MLP neurons of a small language model. Each row is named by its layer, matrix (up: input weights; down: output weights) and neuron, and shows model dimensions 208-271. Each number is 50 + 15 x the weight over its row's rms, rounded and kept within 0 to 99.
After each neuron's rows, "raises" lists the tokens whose logits its output raises most directly, leaving later layers aside.

L8.up544:42 40 73 33 29 45 66 36 38 51 49 21 53 63 42 48 39 73 54 50 80 62 52 52 28 60 48 52 41 45 47 39 75 56 56 55 68 21 46 49 55 46 49 56 80 72 36 33 53 36 86 59 38 42 58 64 39 23 64 49 68 81 31 46
L8.down544:54 06 54 40 56 43 66 32 56 80 74 41 35 30 30 37 60 68 43 44 55 64 58 53 53 63 66 47 51 42 32 69 56 33 31 29 52 47 50 51 47 54 45 32 22 52 32 57 86 54 46 45 48 44 52 45 35 57 36 30 20 63 34 47
raises: "are ", "for ", "from ", "in ", "can "

L8.up1634:45 50 52 39 67 37 43 45 45 39 61 58 50 63 27 56 81 44 49 54 31 62 59 51 73 44 68 33 45 38 32 32 68 56 58 60 50 36 46 43 58 46 68 55 53 69 32 62 57 17 55 56 52 29 57 58 51 65 44 47 70 31 54 11
L8.down1634:55 45 57 59 60 46 27 63 46 42 44 22 44 57 46 35 47 40 61 73 58 43 52 61 70 64 52 55 38 52 35 37 35 52 34 27 51 56 77 57 44 47 61 29 60 55 44 56 38 39 58 60 68 40 48 55 61 63 77 67 63 43 65 40
raises: "176", "162", "165", "175", "177"

L7.up803:35 56 23 26 78 46 37 39 16 52 52 26 88 52 47 51 57 65 47 62 71 56 73 79 28 46 31 56 50 59 48 25 46 56 44 49 53 35 43 32 68 73 51 39 34 25 57 46 33 49 63 55 63 48 46 33 24 72 68 62 49 48 43 43
L7.down803:47 48 30 66 58 77 42 73 41 28 53 36 57 54 73 56 40 32 45 50 68 72 31 34 36 64 58 55 42 55 54 31 50 38 60 72 38 44 28 49 37 59 40 56 63 22 64 33 64 48 83 62 36 25 58 56 45 48 39 46 79 30 81 41
raises: "ation ", "ation", "ations ", "ators ", "ers"

L3.up293:37 39 60 59 62 40 73 32 50 41 50 38 70 47 31 63 41 46 49 50 53 67 67 45 34 51 43 21 45 79 17 15 71 64 36 46 67 27 31 36 54 51 30 48 24 27 68 55 54 81 63 50 54 72 50 54 39 52 55 28 49 60 71 67
L3.down293:81 52 69 36 85 38 43 74 42 41 70 42 56 40 37 35 47 58 26 63 60 37 45 37 47 71 52 50 42 36 65 70 37 54 46 58 68 73 60 59 44 39 63 50 49 42 46 52 64 55 56 52 50 49 54 67 54 55 27 57 70 57 52 60
raises: "other ", "are ", "others ", "others", "have "

L8.up196:69 68 76 51 34 49 54 42 52 48 52 65 55 41 47 50 29 65 53 71 72 63 44 88 32 70 48 38 64 73 43 46 81 51 59 36 36 47 19 73 22 63 50 75 60 66 49 70 59 57 27 48 63 43 57 33 71 81 13 61 66 39 70 55
L8.down196:72 63 84 24 44 38 29 52 61 46 62 34 38 49 59 30 39 60 47 11 24 49 61 68 26 56 55 45 37 57 74 54 31 33 61 45 48 54 29 33 55 43 59 60 82 69 64 51 17 54 59 45 34 58 42 60 61 46 42 53 38 42 62 54
raises: "year", "month", "year ", "century", "years"

L7.up1312:43 43 50 15 52 57 56 49 56 58 51 41 60 62 57 52 48 75 44 40 58 42 62 37 75 56 55 49 69 51 53 86 39 63 43 50 49 49 81 47 37 52 58 43 79 40 54 73 53 68 35 63 46 45 32 60 31 43 46 50 44 76 48 50
L7.down1312:50 31 27 32 72 53 40 58 40 51 31 44 61 76 51 69 53 33 55 41 57 62 51 24 58 58 38 51 58 32 77 23 49 58 35 69 48 64 76 66 38 29 44 24 62 34 69 63 61 52 63 50 39 44 50 55 44 54 51 34 39 57 43 45
raises: "weight", "weight ", "ability", "condition", "quality "

L8.up455:31 49 45 58 36 43 54 60 67 44 48 60 34 51 46 33 55 40 51 35 78 56 37 41 61 50 59 40 46 14 34 34 44 54 49 38 57 48 54 34 46 42 55 54 75 45 29 42 56 20 56 65 40 50 84 49 62 43 48 37 44 63 59 62
L8.down455:44 53 42 55 63 73 41 44 59 53 49 87 44 59 63 55 64 54 42 64 38 44 62 74 68 52 71 39 61 38 24 62 55 55 61 45 69 72 51 53 66 44 55 69 74 23 40 32 45 62 45 77 65 51 70 69 61 69 57 42 50 60 33 51
raises: "MI", "MP", "SM", "CF", "MS"

L8.up881:54 43 48 49 76 40 52 54 24 42 49 31 82 36 50 45 26 59 45 49 58 45 54 51 22 47 59 36 61 84 52 12 41 61 52 24 59 42 27 55 69 59 39 42 55 57 53 52 50 51 26 62 25 58 76 42 38 56 34 34 48 43 40 37
L8.down881:70 35 27 49 32 51 51 50 72 51 59 64 45 45 73 24 55 60 51 43 38 76 50 64 39 31 32 50 30 53 30 52 37 77 62 33 63 73 42 55 37 59 72 56 42 69 42 54 46 58 45 49 35 53 52 65 37 48 45 41 16 20 58 42
raises: "| ", "|", "(", "/ ", "; "

L7.up1197:44 61 71 24 40 59 53 30 57 42 50 38 57 45 38 41 49 49 63 35 47 55 59 61 44 55 27 30 21 53 49 61 65 52 40 30 68 32 38 52 64 60 52 67 46 54 80 72 38 41 69 42 40 22 49 54 60 32 47 42 41 52 52 44
L7.down1197:61 40 28 53 59 65 51 46 36 27 37 43 67 74 67 34 21 29 54 39 36 49 60 57 28 44 71 80 83 42 64 36 36 46 78 76 47 46 73 54 71 41 56 51 20 24 31 30 70 28 77 57 43 51 33 43 36 46 59 54 80 42 58 22
raises: "ations ", "ating ", "ments ", "ment", "ation "

L8.up984:56 43 60 47 29 55 84 58 73 73 44 15 49 51 45 33 30 43 38 60 75 60 60 55 69 26 36 34 35 54 47 59 59 61 68 57 51 23 39 36 65 50 61 53 50 57 61 22 85 45 38 55 36 49 56 69 56 42 59 50 79 42 43 60
L8.down984:24 50 49 36 49 56 64 74 71 47 91 67 47 23 72 61 37 56 64 57 37 36 65 74 52 45 60 60 62 37 14 51 84 52 52 31 71 71 71 61 55 57 33 54 35 45 30 53 29 40 53 47 63 50 42 50 61 65 33 43 38 45 37 50
raises: "for ", "on ", "by ", "to ", "in "

L8.up1041:77 48 55 55 47 54 56 34 43 28 63 52 27 88 56 49 64 51 39 58 71 66 33 50 40 78 43 62 29 68 34 54 59 57 52 22 37 32 64 40 28 53 17 37 53 62 58 66 41 43 30 43 27 29 32 62 64 65 68 39 28 48 72 64
L8.down1041:48 58 59 36 33 45 40 76 43 50 61 43 70 41 44 57 30 49 30 52 59 44 52 39 50 54 36 63 28 62 71 24 62 62 43 34 45 48 52 56 49 59 42 35 27 44 04 60 47 48 64 72 27 48 75 66 49 62 47 61 48 56 28 28
raises: "second ", "out ", "out", "fourth ", "third "

L8.up641:73 45 45 50 80 34 79 32 50 61 64 52 31 27 62 48 53 60 55 57 74 73 49 54 64 33 75 63 32 62 50 55 38 76 52 43 36 42 42 33 47 51 31 58 74 21 47 46 61 64 22 83 17 49 75 60 31 71 53 63 43 52 22 70
L8.down641:48 40 68 54 57 47 48 36 61 60 62 54 50 56 39 39 64 53 41 39 59 58 57 55 63 47 47 29 47 28 61 35 43 79 45 51 56 63 45 46 68 60 45 49 54 61 45 49 46 51 42 33 50 36 42 56 26 37 36 43 39 49 56 60
raises: "that ", "his ", "the ", "many ", "this "

L7.up1577:44 64 61 66 28 43 38 49 53 53 70 68 46 74 25 42 84 30 61 33 43 76 81 32 56 70 33 46 56 56 31 42 50 48 56 32 54 48 60 39 20 45 32 67 51 37 61 53 56 43 45 56 40 47 21 32 46 55 74 29 28 50 43 57
L7.down1577:44 60 42 65 47 60 51 75 37 55 53 40 56 42 31 46 58 33 42 74 49 61 64 63 55 47 43 28 68 48 63 80 28 74 56 75 44 44 32 31 61 35 52 68 46 50 38 23 55 46 64 21 42 75 76 26 32 49 41 53 52 51 27 52
raises: "him", "him ", "M", "Ph", "J"

L7.up208:66 36 34 53 40 22 71 60 26 62 65 75 65 62 57 47 60 47 53 56 52 78 47 40 69 27 72 35 10 53 32 71 76 63 81 35 36 46 60 63 73 70 28 76 26 30 52 38 62 47 43 62 48 23 53 73 37 36 34 34 45 33 25 40
L7.down208:38 41 53 57 74 55 47 50 43 80 60 41 06 48 54 35 42 87 65 33 52 45 36 15 56 52 59 56 39 53 45 23 57 61 32 74 42 87 48 33 52 14 41 70 30 36 50 49 32 75 34 48 62 22 46 58 52 32 26 61 27 43 78 41
raises: "of ", "of", "|---|", "für ", "Candidate "

L8.up625:64 40 62 29 60 56 82 17 32 44 53 66 58 42 47 50 44 69 71 66 48 60 61 67 23 25 64 38 29 47 45 39 46 63 54 44 43 39 52 31 53 65 60 68 52 52 60 59 65 63 59 39 32 56 36 36 44 49 45 38 78 70 53 44
L8.down625:50 42 51 41 48 53 56 63 57 53 58 70 70 51 35 79 48 65 51 58 73 35 48 59 47 34 58 28 53 44 70 48 47 90 56 48 40 59 38 75 63 38 30 43 24 43 57 46 80 54 49 59 54 43 47 60 60 51 41 22 25 81 59 42
raises: "of ", "in ", "from ", "as ", "on "

L8.up571:43 40 33 55 55 21 57 62 65 38 50 65 64 45 44 39 76 79 58 57 40 64 72 73 59 68 39 42 40 46 49 44 60 29 54 35 52 44 20 66 64 35 35 25 45 64 43 56 46 48 52 55 50 33 35 68 67 64 39 40 55 40 61 63
L8.down571:60 34 44 35 34 55 49 61 50 32 37 85 50 35 62 54 75 63 42 56 71 58 56 53 41 55 37 36 48 25 67 59 51 35 28 33 65 52 65 33 39 49 71 66 33 74 48 53 39 48 55 70 33 31 30 60 57 17 45 55 35 27 68 24
raises: "in ", "200", "201", "198", "197"

L8.up398:62 52 62 62 49 12 47 16 74 55 59 04 69 36 42 45 47 51 41 55 54 38 66 70 65 30 58 38 69 56 54 34 54 58 49 45 62 27 53 39 63 99 69 65 29 70 69 51 39 58 41 66 35 25 65 43 46 36 39 53 39 30 27 47
L8.down398:65 34 45 60 77 44 32 50 64 52 54 58 41 61 35 55 66 51 46 42 62 27 59 55 58 67 43 57 39 54 51 56 37 59 43 45 71 52 45 51 37 52 50 52 78 36 47 58 45 63 56 29 69 51 56 57 53 80 58 42 35 45 75 54
raises: "day ", "of ", "week ", "month ", "year "

L8.up1003:45 27 47 35 67 28 62 33 32 30 49 69 43 32 29 36 86 67 41 63 64 66 66 42 73 43 70 43 43 00 27 76 40 59 52 36 51 34 27 67 23 42 62 47 41 39 33 25 79 46 35 38 17 28 65 64 29 25 81 34 72 46 38 39
L8.down1003:38 36 69 66 71 59 31 54 35 48 35 41 52 40 50 31 49 45 43 42 43 72 68 54 53 45 52 49 69 08 46 69 54 56 56 39 57 46 72 37 34 63 60 50 50 85 32 33 23 61 58 52 42 69 69 40 46 59 69 49 48 52 54 59
raises: "181", "178", "179", "176", "177"

L7.up532:39 38 56 31 27 49 68 55 68 36 59 78 69 43 26 44 60 68 43 56 73 70 62 30 51 75 39 46 36 53 58 74 54 55 61 36 71 44 40 65 48 43 69 56 41 52 28 33 49 40 60 55 64 45 34 72 60 66 69 47 47 53 29 68
L7.down532:44 64 39 47 46 41 57 66 28 16 69 80 71 23 48 59 60 39 45 64 54 44 69 46 37 43 73 34 27 60 72 61 60 29 34 43 50 51 65 53 51 52 49 58 38 35 22 43 61 43 74 60 53 58 69 52 47 50 26 42 41 40 78 66
raises: "202", "198", "194", "201", "193"

L8.up8:38 28 45 34 60 56 41 31 67 69 50 54 71 70 60 38 26 46 40 56 52 59 64 99 50 59 52 49 33 27 20 55 47 39 83 52 51 57 64 61 69 58 63 68 11 83 46 53 24 56 39 49 65 32 62 55 36 47 31 48 47 62 72 49
L8.down8:29 27 59 53 79 65 56 41 33 65 35 38 42 41 62 32 46 41 75 58 40 64 58 41 37 52 27 60 38 47 10 52 73 52 41 75 70 69 32 16 72 31 65 50 61 67 49 33 50 73 41 62 47 59 44 38 55 61 44 41 38 24 72 56
raises: "me ", "I ", "me", "my ", "you"

L7.up1085:49 49 54 85 62 30 54 47 51 38 76 48 73 60 37 57 39 67 67 61 74 46 45 43 74 43 37 37 35 67 73 81 54 59 56 50 44 50 41 59 36 85 54 44 49 62 80 61 53 56 16 57 54 44 71 62 55 62 43 46 73 78 13 20
L7.down1085:18 51 66 49 36 62 63 41 63 41 51 32 60 66 33 45 60 60 32 30 47 50 40 49 61 59 51 63 61 41 09 51 48 57 37 57 66 58 52 64 62 36 54 86 48 51 38 56 57 51 50 42 46 42 39 53 70 64 59 26 32 34 80 57
raises: "of ", "of", "for ", "v ", "in "

L3.up296:57 38 54 48 65 50 55 48 48 11 36 29 38 46 44 58 61 44 46 41 25 61 57 47 43 54 24 63 62 65 39 33 58 55 40 46 47 40 53 31 61 46 41 51 49 62 44 53 32 26 36 62 25 49 36 34 70 54 63 55 66 10 55 25
L3.down296:51 58 29 59 41 39 59 52 58 81 53 68 70 50 60 51 47 60 51 58 66 48 48 45 56 30 54 32 44 32 55 79 40 54 54 55 44 43 53 51 45 55 61 50 55 38 46 50 69 90 43 48 85 55 60 70 25 48 35 31 31 90 46 63
raises: "and ", "(", "from ", "of ", "that "

L8.up1244:75 40 68 59 61 47 52 39 45 57 71 17 63 67 69 42 39 90 34 88 61 58 51 28 65 65 40 46 40 50 52 24 65 40 66 46 27 57 61 69 39 36 51 23 66 94 50 43 60 67 49 45 60 88 66 45 28 57 45 35 47 42 54 75
L8.down1244:72 57 67 37 68 47 41 21 42 50 40 17 32 59 53 45 54 25 42 57 89 61 49 23 56 42 56 44 62 57 44 12 24 46 34 80 57 54 48 54 51 44 53 85 79 73 40 44 49 62 18 33 51 50 38 39 03 36 50 48 63 45 75 63
raises: "that ", "that", "how ", "this", "those "

L7.up870:34 38 43 35 40 53 68 20 38 63 88 48 40 47 58 49 65 69 39 78 75 77 49 64 83 44 66 49 18 38 48 66 57 65 53 38 50 42 18 55 39 24 20 50 60 64 46 53 48 74 60 53 65 39 42 77 16 61 42 55 46 69 63 48
L7.down870:53 43 50 46 35 62 38 35 41 71 38 39 33 76 35 34 61 72 38 59 65 51 49 25 74 60 52 44 42 30 50 37 17 56 70 57 52 22 44 85 48 47 42 82 70 51 51 46 61 56 43 46 59 46 55 54 29 43 48 44 44 61 39 69
raises: "they ", "he ", "she ", "it ", "these "

L8.up62:27 44 40 63 43 54 59 38 32 49 48 89 59 64 90 46 60 49 47 91 31 68 50 55 27 63 63 46 72 75 39 35 47 56 45 38 59 54 63 73 48 32 50 54 49 76 52 35 58 35 25 61 37 59 54 16 46 79 36 65 63 57 71 40
L8.down62:50 70 48 48 53 50 56 48 50 47 68 46 62 64 67 70 59 54 58 77 38 51 70 47 65 53 67 59 62 61 32 27 12 51 63 67 43 35 40 68 73 32 53 22 28 58 55 49 36 42 45 79 38 63 39 65 61 58 27 66 80 58 63 58
raises: "u", "ue ", "un", "u ", "uan "

L8.up1210:58 47 58 55 55 44 82 49 45 44 60 49 53 57 55 52 36 50 36 64 65 54 51 46 66 84 25 27 62 56 70 35 58 53 21 53 54 30 53 30 71 51 23 37 71 74 32 47 52 67 46 74 56 25 43 56 16 55 45 56 55 71 74 58
L8.down1210:22 55 47 56 54 53 66 71 37 42 37 34 59 67 27 61 44 62 37 52 48 60 56 14 34 69 39 22 55 29 43 55 53 68 45 45 71 59 54 73 57 48 42 44 47 30 79 53 61 67 49 27 47 37 40 62 72 40 71 56 54 36 78 38
raises: "extent ", "way ", "quality ", "direction", "condition"

L8.up1575:39 38 61 67 76 58 21 25 42 48 78 17 46 80 57 43 53 63 40 55 45 48 45 44 63 56 82 51 60 40 33 57 49 45 52 43 59 48 73 56 44 57 44 53 57 64 46 45 51 68 33 35 68 45 59 01 34 64 46 50 63 54 82 86
L8.down1575:44 03 60 38 13 65 37 30 57 63 35 28 53 41 26 46 21 65 51 73 45 43 50 29 36 61 57 50 19 19 47 56 53 44 48 34 48 65 28 40 34 72 62 31 71 71 40 51 53 59 47 58 43 51 40 35 47 44 28 55 58 26 58 27
raises: "'", "’", "\"", "“", "' "

L7.up548:49 46 60 17 70 42 40 39 32 48 49 49 88 49 59 46 57 60 55 77 56 66 61 70 51 61 56 36 46 76 42 81 60 61 34 50 40 49 38 68 71 50 42 63 69 54 11 23 74 37 50 37 53 45 52 72 26 53 62 42 81 30 50 41
L7.down548:84 35 07 41 48 57 59 56 33 52 53 42 29 40 57 46 27 24 60 54 53 46 48 18 63 51 53 62 70 63 64 49 59 33 09 50 68 37 40 57 54 51 80 58 85 54 53 34 39 25 45 43 55 34 38 34 29 53 51 69 43 40 32 51
raises: "to ", "it ", "they ", "To ", "to"

L7.up1238:40 58 26 57 57 22 23 46 49 16 70 42 67 16 23 57 50 60 82 64 60 36 26 59 59 46 65 22 49 65 44 38 65 49 45 41 83 64 51 64 67 57 58 58 39 60 52 27 31 63 53 41 72 42 45 63 62 53 43 54 54 52 44 72
L7.down1238:58 35 54 62 19 28 44 46 43 36 47 55 36 28 59 22 49 35 36 43 51 47 51 55 51 43 78 68 19 53 63 72 50 38 33 19 40 43 59 48 50 38 49 37 14 40 59 59 68 80 48 59 45 79 44 29 44 62 45 40 56 50 57 54
raises: "from ", "between ", "away ", "together", "with "

L7.up597:71 52 63 46 97 43 40 48 33 49 64 26 60 74 53 43 50 86 34 73 65 67 56 23 65 42 49 68 28 47 41 22 49 55 72 65 24 53 43 62 42 46 43 49 65 72 35 53 39 87 26 65 36 88 36 53 28 50 62 45 45 60 75 67
L7.down597:45 73 68 62 73 51 42 24 58 47 53 48 54 71 47 29 47 46 45 58 50 66 40 43 41 52 54 46 40 52 38 31 16 52 58 65 24 47 45 61 47 40 39 61 85 68 35 62 55 86 39 57 47 41 31 26 48 28 18 54 44 43 78 61
raises: "that ", "that", "they ", "this", "he "

L3.up1284:44 26 81 76 36 37 65 52 49 37 63 37 40 72 29 66 46 54 54 67 52 70 57 59 41 67 47 43 23 29 48 58 46 70 64 42 50 48 36 47 52 67 26 48 37 85 75 51 15 18 55 59 27 52 41 77 53 54 41 46 39 50 49 67
L3.down1284:37 56 70 48 66 36 36 45 57 56 74 51 47 66 85 75 51 38 31 48 39 87 46 81 45 60 47 62 26 61 43 34 49 66 56 77 41 44 49 50 68 49 48 25 33 54 69 66 55 56 47 55 34 95 64 44 51 67 31 34 69 43 65 43
raises: "out ", "out", "outs", "ers", "date"

L7.up518:53 58 56 45 28 33 73 36 59 55 39 38 32 75 64 19 52 35 43 62 37 75 57 41 48 48 60 72 46 37 33 50 42 53 45 33 42 53 79 78 23 23 62 30 77 72 50 58 47 60 44 55 69 70 71 78 16 52 44 60 61 47 68 41
L7.down518:36 50 63 62 26 43 40 58 42 39 08 42 30 44 67 47 52 61 45 33 38 29 49 34 55 60 29 39 85 65 52 82 25 46 68 66 62 59 64 35 66 71 35 56 42 69 47 49 25 39 55 52 66 52 72 66 60 61 41 60 32 50 36 53
raises: "killed ", "captured ", "paved ", "arrested ", "awarded "

L7.up98:63 48 59 20 67 73 24 31 34 67 60 43 55 58 38 55 24 51 57 38 56 48 58 31 63 35 49 70 26 69 52 37 66 52 40 44 82 36 79 50 26 51 50 63 53 76 35 73 27 28 40 41 26 61 35 31 36 42 70 43 43 41 34 50
L7.down98:41 46 30 69 59 61 71 80 44 42 60 46 86 54 61 39 53 72 37 53 51 55 54 88 56 41 51 44 46 42 48 43 29 69 55 80 41 72 37 57 54 77 57 65 56 76 58 42 43 58 57 55 45 70 33 55 28 65 61 62 59 72 86 65
raises: "but ", "and ", "that ", "include ", "since "

L8.up1308:50 68 46 68 97 67 70 39 39 32 70 31 46 55 53 56 57 68 67 68 59 65 49 44 70 37 45 49 51 43 55 30 37 50 43 56 41 71 38 49 53 61 66 84 58 53 24 42 35 74 58 48 57 52 49 56 20 49 10 40 54 68 63 46
L8.down1308:22 42 55 38 49 47 37 74 60 47 50 66 65 55 71 48 54 63 40 66 39 74 33 45 63 66 48 43 58 38 11 79 33 75 57 61 59 59 40 77 58 50 18 50 18 65 35 62 48 52 69 37 51 29 38 26 75 39 53 27 39 69 45 42
raises: "of ", "she ", "in ", "he ", "between "

L8.up502:52 36 52 47 64 41 47 40 60 47 58 78 28 49 51 36 43 23 42 61 61 47 67 78 34 55 65 48 52 52 33 79 32 46 54 39 27 48 50 46 80 44 43 48 42 56 62 61 45 50 60 62 59 29 44 63 41 72 43 54 47 59 36 90
L8.down502:29 39 35 59 66 49 39 25 33 48 50 57 41 42 38 46 37 48 91 55 67 56 75 70 31 27 32 36 72 30 71 41 36 15 37 64 43 47 33 43 49 49 33 68 69 51 43 37 57 64 25 79 25 56 42 37 16 47 36 44 48 15 53 50
raises: "me", "us ", "us", "me ", "'"

L7.up1072:34 63 49 48 75 60 63 39 44 60 27 40 50 48 26 37 56 48 51 27 59 59 35 58 66 70 78 51 22 54 30 44 54 47 70 31 31 37 44 79 36 76 40 45 35 82 32 22 33 78 60 67 62 34 22 33 45 74 51 60 52 65 55 48
L7.down1072:81 70 75 20 28 39 52 34 53 48 33 56 47 45 61 57 50 51 61 45 45 49 86 32 46 62 58 41 34 53 52 55 67 40 48 43 42 56 77 75 51 45 54 40 40 42 38 68 41 35 59 59 48 65 43 35 69 49 42 66 60 78 40 32
raises: "years", "years ", "year ", "year", "months "

L7.up558:56 33 62 52 66 36 33 33 41 49 64 34 59 20 42 29 48 77 32 62 64 52 94 45 41 42 86 40 51 49 49 52 41 78 34 35 36 33 56 41 69 57 35 98 49 54 49 45 49 77 56 55 55 29 23 84 52 43 41 35 62 29 33 61
L7.down558:43 54 68 73 51 44 60 46 49 59 45 46 50 64 54 29 48 59 44 42 37 70 31 28 38 36 35 59 32 43 41 70 43 49 50 46 28 52 60 61 69 50 46 47 72 66 55 51 60 86 22 55 70 45 50 56 56 75 52 56 45 86 45 66
raises: "why ", "that ", "she ", "is ", "that"

L7.up1590:54 37 64 66 58 75 54 40 38 43 68 43 38 61 59 27 39 52 39 47 38 46 32 37 40 53 44 55 63 63 24 66 56 62 65 48 36 34 44 53 41 41 55 64 32 53 66 43 56 23 15 42 12 48 47 36 76 42 51 33 64 28 25 43
L7.down1590:45 50 84 38 53 55 38 55 05 53 61 27 56 53 25 60 51 58 47 75 44 33 44 36 49 38 48 47 47 61 26 33 51 62 60 54 29 53 59 68 67 24 31 40 27 22 43 38 24 24 25 39 41 49 15 41 57 58 44 55 53 53 23 67
raises: "ion", "ue", "ue ", "uan ", "in "

L8.up124:48 74 51 53 56 44 41 56 37 51 46 72 62 39 64 42 32 52 55 29 48 35 58 26 72 51 70 42 68 48 58 62 72 89 56 48 80 37 55 52 61 65 58 35 55 59 40 57 21 57 35 61 43 56 60 61 51 49 53 59 69 18 47 45
L8.down124:65 36 53 24 49 64 52 62 63 27 33 52 52 35 62 38 67 26 40 38 51 53 54 59 36 40 48 36 40 55 66 28 58 85 31 45 55 67 55 44 31 34 83 46 49 21 57 52 37 38 30 60 30 29 35 54 71 55 67 43 26 55 58 56
raises: "; ", "| ", "). ", "table", "); "

L8.up823:50 21 48 41 67 52 75 32 52 62 48 40 11 65 80 34 64 56 55 66 62 84 53 28 68 45 42 53 25 44 37 32 30 60 77 47 47 15 62 35 41 38 60 56 71 68 47 52 51 63 56 57 64 52 58 37 18 39 37 52 39 29 43 49
L8.down823:51 34 40 48 56 56 53 43 41 70 19 38 61 41 61 31 45 49 44 92 27 49 51 35 61 56 55 47 53 35 37 53 46 56 63 45 53 38 30 72 49 68 59 54 58 68 39 45 63 44 54 44 30 58 44 35 42 65 34 42 45 42 37 44
raises: "\"", "“", "'", "Ch", "K"

L7.up365:58 48 45 51 66 56 47 41 25 53 54 35 23 71 46 39 36 50 46 57 57 67 50 35 57 24 52 51 57 58 46 56 61 51 53 59 62 41 33 34 44 79 48 66 43 71 66 62 38 40 35 90 38 60 05 45 28 43 53 51 54 19 43 41
L7.down365:48 46 60 56 66 49 58 35 61 51 37 55 51 73 35 49 71 71 34 22 34 25 76 80 64 47 50 31 61 26 51 40 61 32 47 70 43 49 31 50 51 33 68 42 85 51 68 66 63 71 80 50 35 76 34 24 30 76 34 75 49 36 23 43
raises: "year ", "month ", "season", "day", "ations"

L8.up1144:31 34 39 31 63 43 65 32 82 62 70 82 62 54 29 53 54 63 82 72 86 46 45 47 36 56 28 56 44 40 54 54 28 69 59 37 66 73 49 59 60 75 35 59 80 32 51 46 58 54 43 69 57 65 68 45 20 64 76 60 50 74 32 69
L8.down1144:40 61 51 25 64 34 62 70 44 38 38 79 46 62 56 12 53 59 72 52 21 67 43 66 59 29 47 46 65 67 20 35 35 53 55 65 80 65 67 44 73 31 49 78 74 35 02 65 28 54 54 46 45 38 38 53 69 53 36 73 34 23 36 45
raises: "for ", "in ", "against ", "to ", "with "

L8.up843:41 41 90 39 83 49 44 36 43 37 51 55 68 42 07 42 49 40 52 26 54 52 17 81 62 50 70 43 61 72 42 49 50 65 69 39 70 43 59 69 56 43 52 65 12 79 73 65 34 62 29 48 44 14 44 39 68 41 51 54 56 39 88 47
L8.down843:68 76 61 31 70 58 52 25 42 39 33 56 32 48 31 45 27 45 58 28 60 42 52 27 51 52 52 51 42 57 65 63 59 34 64 17 40 50 24 71 45 23 75 32 58 54 33 33 51 61 36 66 44 59 78 73 53 52 59 29 44 35 52 48
raises: "month", "year", "week", "month ", "year "

L8.up234:49 41 50 58 62 53 56 46 86 36 53 29 47 57 25 45 88 31 41 66 58 86 63 89 50 49 47 15 52 51 45 51 53 52 28 29 53 27 72 62 56 40 34 72 72 72 49 32 72 63 29 52 40 33 58 23 68 55 59 33 27 33 31 61
L8.down234:38 48 60 64 55 45 83 55 37 52 40 25 48 55 59 60 63 37 53 80 55 79 67 80 46 39 52 35 66 52 34 65 44 63 39 39 56 12 40 28 49 49 44 44 37 78 25 26 71 60 30 65 65 48 54 26 69 48 39 29 38 59 33 64
raises: "M", "J", "V", "G", "A"

L8.up1731:49 34 49 00 78 53 46 37 60 42 23 48 40 53 45 57 50 62 59 51 60 39 75 53 58 48 71 39 45 63 60 62 19 76 45 45 66 57 43 63 53 58 25 35 51 39 59 64 47 49 48 53 18 58 76 40 43 65 51 58 31 44 48 64
L8.down1731:57 40 47 38 63 38 61 40 43 75 52 36 43 62 63 62 45 54 47 51 60 70 49 50 65 61 49 35 54 31 65 36 44 49 58 53 59 38 44 39 43 56 38 50 73 36 25 58 44 42 51 87 77 55 45 44 34 40 29 46 35 40 33 53
raises: "this ", "that ", "which ", "when ", "however"